config = dict(
    num_hidden_layers=13,
    hidden_size=224,
    num_attention_heads=4,
    num_key_value_heads=1,
    head_dim=64,
    intermediate_size=576,
    vocab_size=5719,
    hidden_act='swiglu',
    norm='rmsnorm',
    norm_place='pre',
    norm_eps=1e-05,
    positions='rope',
    rope_theta=100000.0,
    rope_fraction=1.0,
    qk_norm=False,
    attn_scale=0.125,
    bias='none',
    tie_word_embeddings=False,
    parallel_block=False,
    init='normal',
    init_std_qkv=0.0374,
    init_std_o=0.0,
    init_std_up=0.0374,
    init_std_down=0.0,
    optimizer='adam_atan2',
    learning_rate=0.00105,
    beta1=0.9,
    beta2=0.99,
    weight_decay=0.31,
    lr_head=0.00626,
    max_grad_norm=0.5,
    warmup_steps=344,
    schedule='wsd',
    decay_fraction=0.76,
    decay_shape='linear',
    final_lr_fraction=0.0,
    batch_tokens=32768,
    max_seq_len=1024,
    doc_mask=False,
    train_tokens=157000000,
    max_steps=4792,
    dataset='wikipedia_en',
)
MLP neurons of a small language model. Each row is named by its layer, matrix (down: output weights) and neuron, and shows model dimensions 96-223. Each number is 128 + 32 x the weight over its row's rms, rounded and kept within 0 to 255. A neuron's up and down rows have the sign that makes its largest values positive.
Before each neuron's rows, "fires before" lists the tokens most often just after its 100 highest values on Wikipedia text that the model never trained on.

fires before: "-", " \"", " "
L10.down229 [131 112  88 139  94 120 156 172 108 181 163 158 130 142 172 107 118 161 133 173 116 131 109 144 142 168 130 160 115 141 122 105 140 104  97 151  96 137  89 184 137  91  86  87 135 150 203 121 115 214  87 181 211 140 209 119  99  93 105 186 117 153 115 131 104 152 166 132 197  58 135 110  90 110 137  79 115 119 123 134 164 156 126 105  84 102  61 161 136  98 137 157  64 197 146  98  83 155 102 164 146 178 160 140  60 149  71  94 141 101 190 133  87 157  39  96  86 134 145  98  95 100 101 141 141 133 164 130]

fires before: " |", " hold", "–", ",", ";"
L2.down81 [133 187 172 129 109 101 141 107 161 125  97 138 135 167 124 101 167  90 104  81 132 145 122 142 157 128 120 124  94 164 105 148  87 102 126 143 138  95  92 144  67 121 133  98 117  74 139 124 146  85 137  93  59 141 101  58 179 130 218 101 165 135 139  96 188 133 125 135  87 113  40 201 129 111 172 116 133 142 112 158 111 137 143 131  85 118 130 127  99 152 124 118 117 113 178  81 168  99 132 120 126 103  48 131 172 164 152  78 107 160 181 113 171 137 132 114 116 137 134 153 105 102  88  83  85 121 141 180]

fires before: "|", " |", "|---|---|---|---", " |\n", "op"
L10.down140 [110 112 119  89 113 133 147 133 174 160 101 132 156 126 139  88 144 126 109 103 105 101 102 111  87 180 120  74 103  71 142  96  83 114 109 126  73  86 141 145 128 137  59 142  81 115 169 154 115  77  96  90  70  86 223  80 117 138  59 127 142 130 142 155 166  86 171  80 154 132 127 184 142 143 183 122 131 175 128 138 101 168 124 122  99 140 102  63  76 167 140 161  93 122 187 120  88 128 151 107 197 110 113 110  91 120 158 159 155 124 145  97  68 170 124 106  78 111 121 152 144 136 196  71  97 110 136 101]

fires before: ",", ".", " and", " |", " to", ".\n\n"
L2.down57 [141 152 106 157 141 185 109 156 144 143 115 147 211 113 134 119 156 108 164 153 178 147 150 181  69 126 131 157 113 110 139 103 162 174 140 122 162 126 139 121 133 138  90  92 136 154 144 160 126 117 115 111 132  85 158 113 133 124  83 126 107 114  94 109 126 127 113 116 162 141 134 141 151 122 172 126 219  89 119 180 184  93  81 189 124  98 124  46 179  90 148 128  69 160 114 145 124 119 114 159 164 138 105 110  83  75 161 104 105 105 171 151 103 118  55 111 150 106 163 101 108 118 116 139 183 112 157 101]

fires before: " |", " |\n", "|", "–", "."
L6.down570 [106 102 107 126 194 162  94 200 181 114 179 143  74 179  58 144 132  86 130 112 123 134 129  95  70 154 163 104 127 137 244  94  77  75 129  84 102 126 140 122 170 132 162  96 163  81 111 124 134 107 121 168 120 169  93 115 154 151 131 143 147 133 135 167 163  91 109  69 123  66 111 117  99 119 143 131  87  91 119 137 143 137 121 158 112  79 108  95 128 115 199 147 143  75 106 104 129 118 159 151  84 180 114 142 185 145  89 167 100 125 122 115 143  90 112 148 194 144 171 148 120 125 120 130 164 121  86 143]

fires before: "20", "19", "18", "28", "14", "10"
L5.down173 [154 161 115  93 106 112 119 178 142 165 164 159 122 178  80 156 117 169 112 154 118 130 165 186 104 179 133 159  92 111 140 163 138 174 117 156 157 156 116  96 113 145 114 146 120  86 130 135  53 150 163 137 104  94 104 131 133 182 167 116 144  87 141 106 101 151  84 131 129 199 157 159 124 129 118 100  78 101 172  90 113 150 122 206  92 116 115 208 123  99 163 182 154 160 174 114 132  99 125 149 159 108  84 154 164 128 123 102 138 141 125 150 158  98  12 126  85 123 162  59 127 134 118 164 133 127 136 151]

fires before: "19", "20", "18"
L6.down90 [145 122 126 106  90 115 191  92 145 130 141 114 128 141 103 119 150  51 127 193 132 123   7 139 105 144 138  92 109 110 170 132 118  98 126 144 114 137  95  82 114 180 155  97 141  67 155 156  92  93 123 117 149 168 106 138  93 118 126 130 100 145 189 144  79 171 112 115 144 118 173 120  98 137  81 127 111 114 109 140  93 132 102  82 132  85 120  23 123 107 135 129 150  99 104 124 110 153 106 145 135 191 110 173 141 153 140 140 120  76 143 172 111 142 107 125  26 142 177 114 170 182 118  90 136 110 136  83]

fires before: ",", "5", "9", "2", "4", "7"
L9.down22 [151  92  90 130  85 137 132 156 110  96 140 153 118 111  89 125 124 171 121 140 178 146 148 122 132 180 100 173 142  97 115 142 130  69 147 123 155 153 112 120 122 122 147 115 126 175  27 117 111 165 126 140 155 159 148 142 177 174 109 103 144 100 153  91 144 147 131 124  98  70 123 175  60 111  92 138  88 132 163 147 146 152 144 125 131 130 180   8 156 125 103 130 195  52 132  63 157 119 155  93 105  95 176  80 127 173 135 106 186  84 143 117 148 114 142 125 133 157 170  75  97 120 118 114 141 141 162  91]

fires before: " ", " |", "."
L5.down558 [172 150 139 106  97  87 171 109 134 182 204 121 114 140 153 166 115 107 181 103 170 158 106  68 144 127 170  99 117  89  95 188 112 178 130 166 112 107 122 119 123 114 149 117 160 127 101 122 112 107 159 130  99  97 117 116 125 138 183 156 145 178 102 122 109 191 143 106 210 102 156 119 137 101 146 144 100 161 179  58  92 109 156 108  99 149 176 210 164 118 160 115 129 127 142 135 109 178 134 148 151 133 127 180 125 106 146 120 117 144 117 173 100 147 150 161 204 131 165 172  75 140 137 119 114  47  92 117]

fires before: "7", "8", "2", "5", "9"
L10.down566 [132 101 160  84 100 123 152 164 143 127 135 160 132 162 135 175 199  80 113 117 166 154 142 117  41 126 140 181 138  95  93  68 165 100 182 138 156 117 154 165 151 122  92 122 166  84 101 105  69 146 135 146 190  78  67 155 134 130 117 147  81  99 161 146 168 159 162 167 163 113  68 110 147  86 115  97 126 131 147 137 110 191 175 119 109 155 155 157 131 129 179 143 160 128 175  81 114  77 126 117 121 165 101  77 144 107 141 159 115 115 150 159  68 193  85 145 161 137 132 100 127  95 189  80 121 109 173 157]

fires before: ",", ".", " and", " of", " in", ".\n\n"
L6.down17 [142 173 118 151 133  98 148 134 123 152 160 160 141 189 166 123 108 156 123  50 187 215 158 137 135 122 144 168 149 159 182 151  91 156 159 140 147 158  88 155 116 121  76 198 156 145 161 115  73  84 120  82 162 114 136 175 160 121 114 119 142 154 179 106 109 164 155  85  92 147 121 126 164 181 150 103 171 130 119 162 153  80 111  86 123 132  94  84 149 124 129 103 156 128 150 101 145 115 135 117 112  86 143 142  60 137 188 147 162 154  85 115 131 159 130 151 153 174 140 108 107 149 102 142 117 144 118 137]

fires before: " |", ":", ")", "20", " |\n"
L4.down224 [130 122 165  93 110  68 125 140  77 137 120 158 197 149 175  95 160 121  86 112 102  92 158 144 121  93 161 124 106 112 101 178 147 131 135 175 120 135 132 113  80 141 123 137 147  92  88 113  71 136 153 139 119 147 138  87  72  78 194 169 132 124 104 140 158 151 156  83 126 133 163  91  98 137  75 140 153 119 116 117  86 116 121 135 170 116 129 219  94 130 136 110 122 156  85 136 182  80  70 144  95 164 165  93 114 143 148 110 118 122 155 107 155 146  67 115 114 104 131 142 146 147 176 161 130 131 160 141]

fires before: " |", "2", "4"
L2.down299 [109 174  85 166 131 120 109 106  94  82 115 109 151 159 129 119  98 147  49 141  94 131  87 182 171  71 128 160  97 118 162 107 158 143 158 181 119 126  95  37  89 146 135 119 135 173 158  67 183 150 165 130 123 122 195 103 126 172  99  89 131 173  81 151 160 191  96  98 102 125 165 151 124 120  52  75 148 141 110 131  63 150  78 132 103 171 104  59 102 154 128  70 168 141 147 164 110 127 119 161 126 160 131 116 152 133 141 126  91 140 132 104 106 150  87 158 167 132  93 157 132 122 144 208 157 141 148 110]

fires before: "20", "21", "23", "18", "19"
L10.down411 [108  94 116 186 115 117 116 175 146 126 145 170 142 165 158 140 144  81  90  66 108  70 158 123 176 138 160 136  81  68 117 104 128 133  83 152 137 154 153 110 124 135 141 124 143 147  98  92 108 180  86  94 111 185 107 104 146 172 141 162  94 126  92 103 165 135  94  76 129 139  90 143 164 146 130 116 146 123 153 146  59 128 136 128 141 107 100 148 116 142 160 117 218  53 152  97 135 122 145 101 141 106 126 110 104 121  66  92 160 134 143  96 142 149  69 114 118 123  97  99 172 131 149 106 138 166  80 103]

fires before: ",", ".\n\n", " |", "."
L2.down349 [148 114 129  72 124 107 143 157 128  92 135 124 103 198 125 100 159 183  99 119 130  70 121  50 121 119 137 135  36 141 153 142 126 167 126 113  99 143 129 152 185  94 151 117  99  74  92 130 128 119 162 135 188  97 129  71 158 171 117 173  69 130 197 108 146 142 105 138 157 111 149 155 136 138 117  97 123 102 108 127 176  93  95 123 112 130 144 186 145 155  91 115 134 148 152 120  65 112 181 178 145 198 101 145 168 137 173 159 151 107 130 140 103 107  88 159 100 132 123 116 170  70  91 105 127  98 172 178]

fires before: ",", "–", ".", "\n", ".\n\n", " |"
L2.down457 [146 127 154  79 139  80  96 142 111 158 159 175 202 206 116 112 187 127 154 134 185 150 128 133 115 107  91 137 138 116 183 125 132 108 113 176 137 139  71 112 165 150 120 108 150 126 100 148  33 118 156  58  85 136  89 103 149  70  95 136 102  87 159 159 113 101 132  89 117 139 146 176 194 161 158 131 124 115  85 136 165 111  91 133 105 111  90 125 123 153 129 144 138 124 147  88  97  85 119 173 112 186 172 102 137 156 135 125 153  91 158  83 120 126 140  56  96 132 192 110 172 104 145 156 223 108 176 132]

fires before: "20", "19", "18", ",", "'"
L2.down198 [142 135 151 101  98 146 101 142  66 114 114 109 131 147 155 166 161  82  95 135 127 130  95 166 158 152  76 179 149 111 194 152 135 206  84 134 153 130 139 134  91 110 134 115 160 136 157 120 136 133 167  89  77 182 145 208 147  98 134 145 155 156 130  98 105 145 139  76 171 121 116 187 118 120 124 119 116 151 198 103 115 141 105 176  95 158  96  85 124 130 144 140 152 145 132 122 103 104 155 207 121 115 126 164 120 149 175 147  95  51 147 179 131  90 106 122 186  98 122  48 172 146 152 100 125 122 136 138]

fires before: " ", "19", "20"
L5.down526 [ 74 155 153  89 117 149 137  86 120 155 117 148 160 166  44  83 131 108 106 154 102 147 127 106  85 161 163 196 112 142 143 163 105 133 143 131 148 120 102 152 118 115  92 153 155 139 108 155  67 108 102 126 186 154 101 115 167 137 166 218 157 184 136 147 127 143  93 137 173 101  92 148 110 135 103 159 130 112 103 182 143 116 125 133 108 166 147  24 136 116 147 192 161 109 155  98 114 191 130 124  82 129 109 186 145 133 137 129 145 142 158  95 153 143 110 106 142 104 140  82 108 165 116 134 134 145 130  95]

fires before: " ", " \"", ",", " |"
L5.down230 [164 127 113 146 140 206 151 132  49 149 152 175 132 161 177 186 145 166 128 110 118 153 146 128 116 180 148 165 123  99 129 172 128 156 141 134 108  95 178 164 130 166  78 131 100  87 164  70 120 126 141 114 183 119 106 127 125 142  96 188 129  87 147 143 165 124 120 208 205 131 109 123 100 139 145 163 130 128 159 119  99  84  96 173 127 153 187 184 200 135  97 115 176 145 182 119 122 172 116 125  86 114  91 143 100 117 103 162 168 119 113 187 132 145 102 116 116 161 135 153 135 143 128  73 161 125 123 180]

fires before: ",", " |", " after", " "
L10.down25 [ 96 169 117 125 174 139 108 151 131  94 111 136 130 119 161 114  82 107  91 151 177 176 120  94 108 154  80  85 157 122 121 120 126 108 153 105 158 150 115 110 110 155 112  96 131 130 103 115 164 158 115 113 129  85 120  71  57 110 131 148  98 168 114 130 146 179 106 126 146  75 136  98 167 157  75 112  92 127  93 120 146 131 181  94 109 125 154 192  99 131 153 159 101 185 137 103 132 134  87 106  46 142 152  98 179  74 128 123 146 177 161 125 158 136 143 160  95  98 145 103 162 158 144  68 122 169 120 128]

fires before: " |", " |\n", ":"
L10.down36 [164 163 152  82 118 166 132 124 163 131  93 117 163  93 138  99 142 145 125 171 126  98  27 115 120 127 164  60 104 158 121 111 128 147 139 115 158 121 111 105  76 134  93 172 137 161 141  89 182 163 171 122 106 123 140 111  87  97 165  83 131 148 176 111 160 151 146 132 146 165 152  99 115 129  55 103 134 127 131 122 125 126 113 148 154 134 118  99 153 131 149 146 142 177 184 133 161  74 136  83 158 174 156 177 119 144 164  88 117 137 140 103 120  83 154  96  59 113 166 194 117 129 129  69  72 157  59 105]

fires before: ".", "ore", ".,", " |", "le", "or"
L2.down276 [152 129 120 150  78 134  99 102  80 127 124  69 153 142  75 106 139 139 160 111 119 112 145 129 160 143 131 101 136  86 192 156 100 146 190 162 123 139 196  99 101  67 108  95 122 106 118  95 113  92 112  84 112 180  77 104 127 126 149 144 128 136  83 120 159 102 120 136 150  82 153 134 110 169 122 141  87 140  91 162 122 143 128  97 175 119  87 107 141 141 145  79 123 149 127 174  87 146 129 144 170 175 104 167 153  86  92 107 155 116 197 159 146 117 129  97 108 101 164  88 143 117 124 104 172 107 108 117]